python train.py --num_hidden_layers=13 --hidden_size=256 --num_attention_heads=4 --num_key_value_heads=4 --head_dim=64 --intermediate_size=1024 --vocab_size=3298 --hidden_act="tanh_gelu" --norm="layernorm" --norm_place="pre" --norm_eps=1e-05 --positions="learned" --qk_norm=false --attn_scale=0.125 --bias="all" --tie_word_embeddings=true --parallel_block=false --init="normal" --init_std_qkv=0.0312 --init_std_o=0.00615 --init_std_up=0.0312 --init_std_down=0.00615 --init_mimetic=0.7 --optimizer="muon_variant" --learning_rate=0.00685 --beta1=0.95 --weight_decay=0.0 --lr_head=0.00524 --max_grad_norm=0.5 --warmup_steps=200 --schedule="wsd" --decay_fraction=1.0 --decay_shape="linear" --final_lr_fraction=0.1 --batch_tokens=[8192, 16384, 32768, 65536] --max_seq_len=256 --doc_mask=true --train_tokens=241000000 --max_steps=7623 --dataset="wikipedia_en"
MLP neurons of a small language model. Each row is named by its layer, matrix (up: input weights) and neuron, and shows model dimensions 80-175. Each number is 500 + 50 x the weight over its row's rms, rounded and kept within 0 to 999. Numbers have three digits each.
After each neuron's rows, "fires on" lists the tokens most often at its 100 highest values on Wikipedia text that the model never trained on.

L10.up281:463501630455434547532461463470468445544563555476429524532464513412552475499408534528509496519416504551478393552502510524483508467483475464484410481486494394584531445488472458598554465535547580396444526444488506433438559466492604520592444487545549481423520529469592518432529502472482657547
fires on: " f", " H", "n", " (N", " L"

L5.up828:484526426550457509512444455488456565459459560561581479400517487613485422424432552544489436532466475534540556487534529440576377408499477451506566494444529465498567447555472503505503577566561463455523459508473463516509514599447523512557436415471511421499513503445519442469505528545585492553
fires on: ", and", " and", " or", " and ", " &", " and the"

L5.up27:420515501501459414572518505571493430516573538607478438533474596502464501428426564498541493598510546545525496500526439439512451474386546469590506520477470565469522556455451455530493414545490526473503517472430502480443548486578470381468536500507499449521482444423441548490502557466462495463
fires on: ",", ", the", "s,", "980", ", H"

L3.up877:504427498486458463448477514488521543546465562508425451540507440516478492566472495569454502555484434517567495454481533489618516495458563457534424535556494504497497507568500462496628449537428578462501583487504499514475513521487517470506476587472572531447516446572612434501430469413616421522
fires on: " in", ",", " near", " over", ", "

L2.up217:579450436529480515482512453483453475411513487540526489481562600375515509479474461495503533463510488473508465591505484515550529430522541476558497526487527496444474534430425530555483408508522463516481433414498542539571401507431556483558547511537488486417456559406521536526464500481448494414
fires on: "S", "K", "G", "ebsite"

L8.up175:561441427495459467449472522556500441496470584534498463560603510484565509517497481570573504525562428439475555475510413480519485444520527546477495458506488412520475578489485493494501479449519603521404495500366502433485513455447542503565488442514365506499423533487524477433491437576480543572
fires on: "es", "ons", "ing", "ours", "ers"

L3.up362:523533535567528540484457519504537461540529403463434491483506534512501522505476571528580572481494465464479425480542618491515459474518519512454490419517515433527527516478532483512501460542483491407481509536438559470598503372459522574470424412520514541421459544510459576468544578607507451471
fires on: " acc", "isc", " Acc", "c", "ording"

L2.up129:496523495506554471402464551487480528534627467473451524493477395572466500478509600489435525493505545425552534487446537554578458489515497553520512422550464515489497470519515493503473546520560580495504380535489575563559448481533506480474477467553475490471369499366510464524479552558439591524
fires on: " | ", " w", " t", ")", " st", "ot"

L10.up612:549553560429474573525493506482504542524575497563490468477597537482452543498492555470439539420522465452514545484524398460568424462491492554563518530536494465468539515545548539565527515518462524442450436583535511497525527508547586565443501498499424466575407560479517448488548501486469516537
fires on: " b", " r", " Br", "ro", "b"

L10.up342:513592555465492529517456522497439443530512609414563539463429553514404432441510537526394575519402521517557463529562510533511489510445535444490429491551477507452430405496455462480610470507491444602463480502494465546471509545513550507520539541486515467553437510476483461411542473471480569433
fires on: " K", "n", " k", " | K", ", K"

L3.up899:556481483460478536511527464539443438591426431513442486483432426468464533505500514455525481473562536559468527461519581586573450509580414495468523574481482505349542472545599611488564533556392540389521459393453519497442515509500487438468515560469463516419421543441472490511503536435437457531
fires on: "ish", "°", "iet", "′", "at", "and"

L8.up404:519498515438585553466590512432478539535573498472523480448551492443468494478489577562498580548538394603520339511508462472542569481497550551507523531459529522441467397564499515476484412477425413479555545564438405570536493533466472487532494459526426460479429486497533491515595573496599490457
fires on: "os", "b", "s", "ro", "ug", "ri"

L2.up626:490471497597486423495541434494462511580536491525456546457531529479397475502565460459436548542495555451486483511514523585595513475449529471529569425456557522548440489457504483543515460482563426437509482566519515474437476488533478450522466512452444505401516490432595496458508528398446502511
fires on: "us", "ia", "a", "um", "is", "ae"

L2.up735:512418426493506489523500482565429448574414445520413543425609465431496445434465516561513487473546529565444493553615493558494446498558506533466543480495452491419447483469481531545513404448438581436520532403559422572543447537497512424477505466474565432507484589506487510563473505512664441522
fires on: "′", "°", "}", "^{"

L5.up607:545488437459418510547453513601511469521523402435550469516622559484441547507527474515502520479515557566515498525476504537498577547481456529498503443418506472463560491485494456450547441443508566452505481498469392541448510504440444457461463518480485444426486556559390587516549457569492535515
fires on: "p", "ail", "ch", "rea", " g", " ft"

L5.up310:553489469544485579468421510471475455443545481453416466517400507477468464555509621467526621525582468515475484437622548444516534526513510542496528443485507473446459505524552438476508496551501538518576446585555417544465448493401500484493477466460467434508531536566498560501437527549543492463
fires on: "el", "d", "l", "ll", "ed", "D"

L3.up471:539523615452434389548586538528483447491496507508396502488503515573454460521410490522555535527457482449567465544539592482510520551511523371501457412498547576435439507495524595633561443560496556581453434472443462517549484474505429499455573454531523527505534461504492442517470525488468550527
fires on: " |", "|", " |  |  |", " |  |", "otes |", " | P"

L10.up93:379465522440497516518513439463483426557437568564548523465473522572590444563458482423427442550529515469470478486527457525539518540555518458412493499462463504536461518449494504504501536533467481527607484529503447445596438523535418464490495598496476482541480520495583477488424455544453452463
fires on: ".", " |", ").", "s.", " |  |"

L8.up158:425480483486415560530523411558436546578435508460497491509534526477450352506410518532516456465463469504523566476550470547503505548487404470472531464519484486497582537558530475501470616580498475491551478500542502480561466472397529612520444489502502437482480498478434515611506511538494552536
fires on: "; ", ") | ", " |", "\n", ")", ") |"

L5.up542:469509445506535528500555527534552450396578536531484532457477498500627516546543392503533415469439456485523529563453522468586522510448546514528533569524526501521491528546481509544571389464435574463511513460544389572461548498533451431551399534395510665475452476514537544535612469620409544468
fires on: " l", "N", "om", ": L", "- L", " L"

L3.up805:505491550511536465500604472468470531460545424488424570482490465576515416453453483540454539497504473459546432513517545541493537543480449420515483520529528539423507566570533581532564536609482519522560448505579432444587517499546513583503520505557444528449467418594457572449452487516500497541
fires on: " |", "|", "|  |", "er |"

L10.up219:560458582524506522514494571525581498482496515605454416581551494455494388532526605489539540511478585461476461488508579536538532460519506462449463531463385400487555433518454524389511431434490507504456463431480564510576500479528572464469490530496475553462502488503434489438622486496544467529
fires on: "-", " (", " W", "–", " mar", " | W"

L3.up789:554521434539443493480567508462460468487525481464496541509499503629478517482471574598446481524486364418508529516470514445604548540526420482543496406494518468538499488556517558482484570436473425500522483458507421470539524478527477476464409427485570480465553508401525443569496518475555548554
fires on: "\"", "\n", " by", " to", " and", ", and"

L5.up257:367479396455460547399502400545528438517514538600386453497469531531460455435491569535547472624506510438419497534561476529547659529530472424551558524492479526542467473475445496528546421461473598545560445474484420450458503565606482416429493397527486450500467532490478619556476553480401553503
fires on: ", and", "\n\n", ", he", ",", "6", "s,"

L10.up570:472456516430463496572465483521516557494529540501565520525554537452545469593568544522508510560474554436441352520545508488588476426386549460497525535503471525545501428565517476514491498461442518525497416455513572606529424479549508486533514589490385571542484552546496563500576473505549499500
fires on: " \"", " (", "-", ": \"", " | \""

L3.up80:450524439479503525490406539514471479380503497478492536463515528494503473487485389523468536525514531487533609441529509550481569483501497517470480527578476566491512468504518674507498463580417490543526566491549454620463551514457525387542435424487555577467476479473566522496559417491483529517
fires on: "L", "-l", "- L", "let", "iet", " L"

L10.up389:559482487486375543471545469494515399470573489487474504616534505505478536418447489493513482551543456496466449535531557544545467480583588466412479542508430500507448489524527391451522467409552555493571455566536505448536463473518482508536416476532529557526498555500571425449566512538450473389
fires on: " m", " h", "."

L7.up376:473511465496492543461506474460542435495406515550516528554441543591422481397559429523516420474422422471480507463460505548537500548577531481539412496673528519461518456440538499500489532482510480533516526517462495491510487513466476515561532587437441516445549453559538514617495479539486571507
fires on: "re", "o", "he", "and"

L5.up865:468543516485468553558405457576512505378527520459462528465536498490513576561462615452473572493606500416557449467540495454539530530581492510573585514520548435475467522494472336470614499503387471467482472566552465507570587499539462545383506510579459507508502454574407492508525480552428441442
fires on: "m", "ig", "ul", "am", "oc"

L2.up1001:524524573502559397485537505443448484518500409471420559465562489493464516442511518522458557545584574480461487510489541495582543525452503445513560458439517564566562480411564516556499625493509485586571514460494464526488487478450482491580473562416480441565513402466431481535502485463450527447
fires on: "a", " species", "ation", ")", "ies", "ia"

L10.up671:474452523495493458479457565550506406497461482529515556474438497419469420501456505487453492398427481546575505505450497484486437518471510521546492412423571468471547534499517590453559542465563596449512595569562466433389510467535586510523400511524447451526530568511621495475531490570534549436
fires on: " F", " Al", " L", ";"

L7.up815:460458531467470554567407482425506524475489456531512471520454482537554369521490485584531561480498496549499569502418570605459550450484602463508525507556475558582561461498545489398487508446501441484458503561482427534486531595466491491436505403466411550566536524431530493453610460537519595442
fires on: " of", "ass", " not", "us"

L3.up584:548448455525552598489447570539534425501476450568604510390607551540404509459522481551512469470479504468462473482569448517514455434433513456594432495488385464535480511493598504475434473422509555524557437459442566422548486457555503481392505546563518531426567595569486479535484564498553560466
fires on: "'s", "ant", "est", "ic", "ing", "ural"

L8.up239:485552480451584531504596541463517459520559493484451588477548462490543439518560491444470622552537500386515403533579513558532514579480461561516496530536561505455413427524544533417455571491438590488476491564439485598503480559523367523578517547520444446471511512447458514477511563593519547516
fires on: "ing", "s", "o", "ro"

L3.up737:506434527427559530514477437434519574505446522464422517528526543456586503553548526495485495535481471450484455471490595589431512348545499535476501542456466487547488431522517523530448519476450498497523553515442568551487551489531476472525477500569533522371447619553524501448473577485355452505
fires on: "is", "as", "s", "ates"

L5.up183:553510466531527502477620554447521493505654506496517587441453464555456450501470453531493462554538556519466486515415420503579558542486433526528471488446433605513457521504414484471529550496475526575550545454509443569480560539557533455570485438477473517462437519547483510427491464463500531472
fires on: " ", "ic", " a", "5", "e"

L7.up1002:525483403511502432481490465505468621584488474473509482480501499469474490542440516426425524498480468591504416454456437552550550513494594556552527532433613555536477513529503515424547457543440464449390575470551454654504466565585443565381496547500463494526486543432506453543505472417489485523
fires on: " g", " be", " part", " in", " of", " Is"

L2.up248:556468472491482440354563436443595476521535445488560565444468436516467492524492495489528549535484453407472423540446465422505423504511557516381459506453423469530494510471431476502455519460456573585416450470531476524410480523484616557455583544444469503501524503515536536517478455393423540495
fires on: "ly", "ier", "é", "ely", "ight", "ically"

L10.up130:454572497532549478427455566403468444505585593486462472540499601434500548465516554473503441540507509407442512588580529571571633526462435509487618465466473480517477451449433476474496507447605443562470489397496483506458545502569552470563418581409424515522414551432541559481480547516443467548
fires on: ".", "6", " ", " | ", "7", "0"

L2.up188:528459612528450620477549444452479529498496599404488371482584428441446514499551467436466429485528517477479520592543444581469487371503511525504489523549454557528520437538476571470493494477540613468495553498456524550440453435530520479495459599512473500545389496472550530426445484535443424456
fires on: " ab", " App", " bl", " power", " comp"

L3.up522:510522548448520362495432502487500577494413508588470536471514356572509522492459555423442419542518503420421531447475526514533463444577534507395514523479455563454416458452465514550460484420464510517452405518540416506551441561490568565441509479556516518544482431536489588452494561504509538462
fires on: "am", "un", "ar", "ag", "ot", "an"

L10.up478:449485495517477441427477493444384468507532443539371545577418554521464538508543580483455549564468508503434453439541489554582502449502547455547433518580597489499491499380492408393492529535501649538434535491475462428483592463473510569496528456505525496617467476467476468456509453545580567458
fires on: " h", " c", "h", " C"

L3.up639:467512468516470525530504479544463542411443580445536538546452501504507465379464570430414537419468426581464507542511531506466506436481533612536536503479520583466544514530548567574463529403489433554414544513476515470627467485519488421485470566447484513646473451492448452537492569513493503502
fires on: "c", "ric", " c", "le", "ic"

L8.up611:454473441517575449541560514500521561554517461479435509496450480483488543591411453441422458538496512521516481502519548457521501518481517515550410481584490580571447417440481472523426461497533441565556509534443534432491543430540448463452550448491517513530544617530503483442510525553375464513
fires on: " a", " as a", "otes |", " Team", " C", " |"

L2.up544:615481450403529518536559468472395471525524488451532572558481398497508566459483463488456507540475613451476446553567592554543443494385467464440501491543453515526580476609527538351505460465484485491570461438478574549457519490472400540476387512532535486473501483541610517448503488583538601528
fires on: "e", " wh", "k", "ke", " no", "ge"

L8.up71:463542514562492526495500583489550548438481539459423493390464464518465396488466515533442383440495488498454473572483555472495519460400501479505528547519516511607524486587553537478530477487473515618510508505418542498502504542544564489456504495494574422531438502502357484454421466544501537505
fires on: " c", " n"

L3.up83:396463501561519506471409511462528526474440563503451494598430456486511448459426528481522504514504453489577463485428512552489528465504468461574545453481479527511488473542559493517484492535579503547490463482483558511508530516581541451419506469571564493464473462619562549477508552476502493566
fires on: "ess", "ab", " County", "istics", " state", "ights"

L5.up379:440504498493514473481465539464404531506497584526532603508542474588606423474565448473576603468539502364488466492560555443494461429486522562489501576479528506545493451505437425524500559478503350427486536471534474405564549563430550470421484520461475550503525547512488570519496526514427574412
fires on: "us", "or", "ch", "l", " spec", "ed"

L3.up96:496465538469433514511528426503480569534506593503465478528564476458422535523548444528518491512495515424411499488515486504485570468520449553569468492480412580533498529496552484511537577451613461521491461451515498595513515562588465493501416431541425494501481446581613461409508520544519428427
fires on: "ra", "ab", "re", "ur", "or", " Or"

L7.up877:499521455530507504455424515575470495454424500609537601526523513338481506426507493566510485591472448460470600534574590444547566480445555517465542352453484451446518495412443420461497506479475496545467476483512518438465493478621454445507526522447455493504392494447464479456421585484483533478
fires on: " and", " p", " he", " and ", ", and"

L8.up155:392549524619567520519528480439552539469521505454412483470408417595479460468536490465462545438527537478562553544555491555611539453461564470474523481488441529493477483504501465457464490374535557517494494553483538555441430609511587536510534465548481435469446495501394451483491526464449610434
fires on: " c", " t", " s"

L5.up15:545447449522528472480500535584468441440443433555498566449517464494446531487562495513480559550493600480632510488521490477427520409500494453494597491561510579539448561538491425586547512528521439506451408428536499475427486455489583492482499469492452533488615514536515550391499514558606480491
fires on: " and", "-", "e"

L10.up787:493594523500563587484431548484625494555546523573448557529461500551536478488548456414547474516495468567480453508567500456549478516444499501565618500466466448524404456541539511468481482492566480611502530371547493475563470469503426479445513528498436584497552512470498552491432536511469492482
fires on: ".", " | ", " / ("

L7.up674:535456521433565517429468504482530535409514546531526521483541507504528464648504466459514600410497486516589524488481490410476435450580585428508474472502603518356477447490553456480545515429470479442561543573549472501493539512419477519507503489505456432495543527468360517488516544543467564467
fires on: "ig", "ag", "oc", "am"

L5.up792:455473475497578545546508441509520501488546606563516509537562510463520428558466446501480569467522530457519407492450468445490473557584448552558468539462536609556527347484455523549513573506543406469536456418450401435577537526553475456424518498544420508471432481510514488532527474446433539558
fires on: " sh", " to", "ab", " will"

L8.up395:462471569517424530500431498524448441543492466509445501489569399442496479516507589490505546514434549534526460502581453614462516483458525450586558473479493384499480438523461454552509455452484516509575430542526568535462563473494558548462432555392406487442452539506512422456535513506558608589
fires on: " n", " f", " p", "n", "th", "p"

L2.up732:509484468482486508661547415483515434548464447450460496555499427484491431398562526491522508556501501501518468478573445587565515494457488487583482593477575506492542438475506535520474477509419484562444587454414431524568486547603469470536505562470436561418444517404550504602492423532558503488
fires on: " prom", " dem", " fem", " det"

L3.up848:573537541460460475551457475473582521497495545470449524510560554517489535552506495526415448512469540393425468528536525541494501463443438380390499492475566571505453518504521497552483474466450541382435470525446462433443462628382465505462469565581444511494506480528540624504513493429493513492
fires on: "an", "m", "ot", "man"

L3.up830:402417512511527500470494533549417495501550572472507573536545577579614490566557544506528462492513553472448395414508523524459418574456398464553548435527447507486505484480533545563442442571452534527448528453514583489522543515498543527491640568551431403572492561435466462552438463494424535511
fires on: " War", " R", " Car", " Cal", " Bl", " B"

L10.up205:519469606445420513610634467575533573512515503416412533477487544440419393558445530436525545576417521582508519516475499494507439529438516447495412456512475478462518542523506446519553535496545582493462447555532622604463436474494469600494517421495451432467520493646475513494477528490544457493
fires on: " |", " |  |", "% |"

L2.up546:558431516531518525508483465564449465444487522578476569534553514533381518455423422536478518599472475499560474555536577462502469507452466497468563498593504500391530482556452461434523491547487527384498549439456561467477532492493467511438537484494544576500419433564544468482510491495517482615
fires on: " same", "s,", " time", " Years", "es,", "ether"

L7.up914:474494420467424440491518428455456419382439419500467427589613475485520468423532466578455611514521429467523479497483619490537549552551501405521458503577534499549522575464462477566509507475548530460531561549507529548517487619502545567523576421518446651445444552511514386506461486454525520506
fires on: "m", "s", "t", "it", "l", "er"

L2.up683:550485506478545450477456465478498522509494528378474384384545519498448511415497390468515600557467510445455552509498489503473447469447470502555406526560487531455448493450432442560463570427497519443502536601495539639466520469394498444476495464598541554357441469602495458498478524580485480549
fires on: "oc", "us", "os", " et"

L10.up207:534496458510429564545509449446431492462555499472417534536505416484500492511475565477451514514454585482467519445468467515561482513568547540580489500494477503497459531513553590526547424495531444472497541507455537524519488486390446334421473443525516556518495477444519609406506457481462496461
fires on: " A", " L", " | L", " | A", "iet", "S"

L5.up808:482459470518485514552518540566499542448485478575509539413580528457453534572522460561524495522393492465421580517486490479469501544469541489537517490505475472537454498525523460478530587540570435563485511485419427509545560479555513573465585493533604515549403542432466382561480536464545510470
fires on: "ch", "ush", "ure", "h", "ach"

L3.up364:596445499507446450492563448526449503500505549460509531477500486546482407423441492464463509483542464533492459583508481494560564524534455543496625452525468510514484466435503557569567535432536583581445515522464496473507573430549482485525571563483576445623444586603564505492492486572523450462
fires on: "c", " g", " en", " c", " mi", " Vol"

L7.up172:483571430483486458497512540439470428470452456477496517515481481580485459504476459502566470488531508606491574509508407495513487523523374486479502566500489555457420472469491424532525454561532532550465486486619504414483593576487525468416547440482483555519452507560463495536564475470517451573
fires on: "ing", "ine", "im", " al", "ond", "int"

L3.up961:493485591499503525499549405437509554431482511558459532560524485601597452571489605550522446538516514449550529548446541496520464457558432489508584441530530485478434487567484493460535468534423579524445488513502511493444641545460547430523524550483441490468482454466487494508435424480526483576
fires on: ",", " =", ";", " |  |  |", "1"

L2.up830:471438534538493587411564505455470530534471422589366559490580535443516477513495445593484501539566514392485468496477476506452511452527552517441450556489489579561526535528414481527488580447541546525429490425527422432409474548477625518436549539503502461539530501494498585621546552568470538498
fires on: "ly", "ely", "ically", "ively", "ially", "arly"

L7.up299:503606463525433615473547497500529479521385528464472454580429526488511590478585492505473591470503494524480496532496414517536524456552422524611512498537510463482500471498453535541460565485553504513484462496495486518549489557578497501529438592431637592487496493355511545500548472540507569541
fires on: "g", " develop", "et", " imp", " cre", "in"

L5.up833:491532522541452557455517470544416459478490520455526485501526427543562530543509537592523549464555414445461530473553520420511493494489480543493446500533468552508525505444514463473562529448530426437556567586492513569523488575475601459617484479521401488412516535476496470448493498566451559394
fires on: "b", "d", "l", "om", "or", "r"

L7.up976:476565484564482582547457419474585519479511606489530453559468512533516464433444524562531453551487554403380526544522546576530455430460488505370512431513408489518487555483428447444521457590445536457526471500475534564544449447538472424506502500502481522560451442454558497447566577463500505477
fires on: " along", "ands", "oss", " years", "As", " As"

L2.up870:528521440522651552413427478555522420431493524514595555505572556498514508533526479491472405397513458528492508503551470690459457516567444484531496469581439550508517506532481522552444440438500498572481610461466501422493549531435446441535501419448480475548484578450443455508525438511496478544
fires on: "om", " which", " as", " that"

L8.up836:477557446486493506483480496580518347576509480472444478509456596567587407413464482481547504568533577505454444522592531546503496551545492501376525516463459465584504564526472430504586422463370461456586460602489480488445481528554418466452530543428520574574511541483558483444481447479450533484
fires on: "."

L2.up893:466523601388522571509434543468427561549436551400531457457459485414535434538553513455526510423427542550561469535437447530507456499525500495487473510475442491567432501435509542591521520508516538457538476494424541520526466520450551470530533479605491397564497486423583587468542519516457633460
fires on: "ran", " for the", " Go", "als", "ation", "W"

L2.up882:513514510477598545600511530460469498412461555456528488459594535451536471514447481495481529589521624475558469671533480422549532542527525458569510486426502504480508498596560485448525507499529491449446533482483485520466535495488517489547376450516487481571520519490521514614526429494437521467
fires on: " f", " dis", " sp", " j", " y"

L3.up951:492581516429536506547451500554546483429449486548487578511406571568550456495562444547480458580500515468432452441489514449556538528400535447481514495490483503438495472536489456516482478588524459438581494474412481546497447504562461471521618471466561522529489526481454449452405411601489461504
fires on: "and", "ace", "e", "end", "er", "ign"

L3.up865:527425468518472490521631527532481518401429502455520495480535548498516463403598444464467451503555521445550469471561580568556508564371549507426445569473472513458486506425469500420497542584507506392517419569457540516550465507564467432608549491438532550545543504460495480442493453430584471480
fires on: " years", " out", " ro", "ue", "ues", " time"

L5.up630:467491496458599585479420527577538465518448489501402550655445399473544466539535537587526552384548489471578621495474507517545551468537577389533550425389559519598516472642456502551545502562534497464529456478476392489499523473565552438550536508485513535507459479505526416513509435480458455502
fires on: "g", "ab", "b", ":", " sett", "ess"

L10.up25:476546522477591426466494494463463545506481461557484488508583514387572501476489503507481519514507557578443490573487514496504480556472382456682420502470435454551482539508539530428446521509451455548595484566529515456482357579437513504401466498471576524545484522518493453548458556482422499543
fires on: "-", " a", " re", "3", " r", "ver"

L10.up330:490435567511483666573532506431412534555516468486480496535444465565482551457513601546484457469532454514548426473592527557474471497466541524555521463480556463493561666461497542446514395427511549531417611547556456470582537445451569408541514491460460481512509518537540512443502534418468562502
fires on: " B", "\n", " | B", ", B", " ren", "ogn"

L2.up856:568549459470511488411531483461572510453554568438515440444496511455536545508482449536490532487465481484516455459583465611534480501592526589485500575515437529588464456502484452521408352512467575474565481498533485511478519508526437428515434468433532451499417540566457418494481486461461437434
fires on: " which", " that", ", which", ", where", " who", " where"

L5.up134:465515455500445423513498511599492460481553453634480437450505501483461517466421509532529507598614511521508506516526484451486495520367557513523430514497521559454514496416484475505528416475467453465518604489426464519424578572544517395504457502511499478531450401569514513512496573431439405500
fires on: ",", ", the", "s,", ", D"

L8.up387:522378487552496579507569521512491526472567544453443517451536426492465550511518438504464466465519521448455488512567464454526487510458549460520492539510410568436442454466414471448493580576460501557639558413484390515440571531532495505547485464466546487544498450507441538556484520572417532455
fires on: " "

L8.up648:558544538520576509459484460461492485593491500550506504497524467416563563588493472434572501485556485411520448496530450594575495436600473516490532442502405506354484411421442507475461477531489533516538444594408581499540549524533491445428549457479401575500537597572556493450492445537410358497
fires on: "s", "otes |", " |  |"

L10.up649:508482371458507555641485536542492487606456485626524464561483498459504501447562566452470526515529562478532485607551521429480543521548462487518482499604448497456541620531456531498544432439519506531408609472493490445482516510517486447492505447528459546502423502490608535480469507483433500576
fires on: " B", " | B", "-", " Ch", ", B", " ch"

L10.up12:446478477574456514568451482564559470532460461546503481501485509521448468537553489527384543496403456427566449469491480543500533539506525449492473472507477453541476439528509602539550431463461634432442609540577478559429419453433467453475486550453495445511529427587558498463583473559567428472
fires on: " in", ",", " F", " University of", " near"

L3.up497:589496482572489446515490574597466463453478499427489437387497549518467473440445571407475481604539484480536446566552571466506434402419493542528494512505496441473509544496478498566517459497686428499537566500537552453536517518559439475490424528538534494484429465462523493423495646574435476516
fires on: ",", "s,", " There", "a,", "/", " –"

L2.up415:531510543499551560386480376453509558534549425605472585472548492519572463490502507549429480466443540450482483535628499495523546483482548436519481484543540530544497501490521513478499597583562580503527490536360441504540639497452536531512478586545498562594409478390496475535594470516475542491
fires on: " h", " Mc", "h", " gen", " disc"

L2.up638:462494508418544365507518556589470464538537477479518503532505509488488552548492509492499456527490579490517497559529498490542592470517502484472549448466472569549462485549534520578535422594538467482524404485516510505443471476436491493495561410502527477511447542480533516448592540461610543494
fires on: " of", "|", "- •", "-", " for the", " of the"

L5.up700:588501420487549585492408514402427594540473474556558495381517569532446438487433447522486581469549460479557496556526614500504540409479517484556488481491546574478430499562481474545541503593494555557491517530442544476473559479513531513569425505547470541583528551509523498519496453492480509540
fires on: "s", " out", " j", " full", " per", " f"

L7.up105:522433498464479478477547494605527473522450520391406459473465610534543467449499557432499494454535480504476437560565400584480576477471438492515493419459553512475500530355550487488686531465505419445560420525463537491492550480492387540487430463544419492564552461472567462456549547540594538460
fires on: ".", "c", ",", "m", "k", "r"

L3.up947:466520559525532470437513562469546516433505546506450396586431472530489496510472514556461469556562535550562471554517474511599460476534602452438557554525479501493543566534519487429522513469450492442469550499539496469499546587460458370526527607450563518453422471414492478442434548509503471541
fires on: " (born ", " between", " =", " of", ","

L3.up78:472443466513470558515471574565482464485431431497497502491573470584337542446544463616558503464568532426527491427535508544592511496563462438586511487525543540469571542515533514460525544426416554533470417575524540495463466426513550509412458549559602503401470489481609416498572518514449495534
fires on: "ish", "al", "ous", "ical", "ant", "ural"

L3.up213:525507419549519519476473485559496491457446590518529486455530482531454389489492483555478456669441438497482472543507433465536541510420534533492447443541540459428481451514447622552494431445480421487479517573536486435469444413569480474379425410534504531413440567418567556504471526491431591441
fires on: ",", "s,", ", and", ";", " and", "\n\n"

L8.up929:588480402518345516531535573445564588429527565455488495515486516507499597441495484512575500487539530443433537520538568552516517468574597431493452473512447593430447511527415426466508558451451488569526496457519486433467516539574576481504491533496442525443440475569488479569493436456538567461
fires on: " ", " in ", " ex"

L10.up263:357529537463534595579477522528526425567469601480495517453392505500432465524553526487407558494427436437451491487533488513527552459503455603571529504548423493472414591547467515528510450459460485577509445516549502471578522497493481466473472573525515498506444516499499422441459424522497485401
fires on: " K", " (C", " | K", " H", " Ph"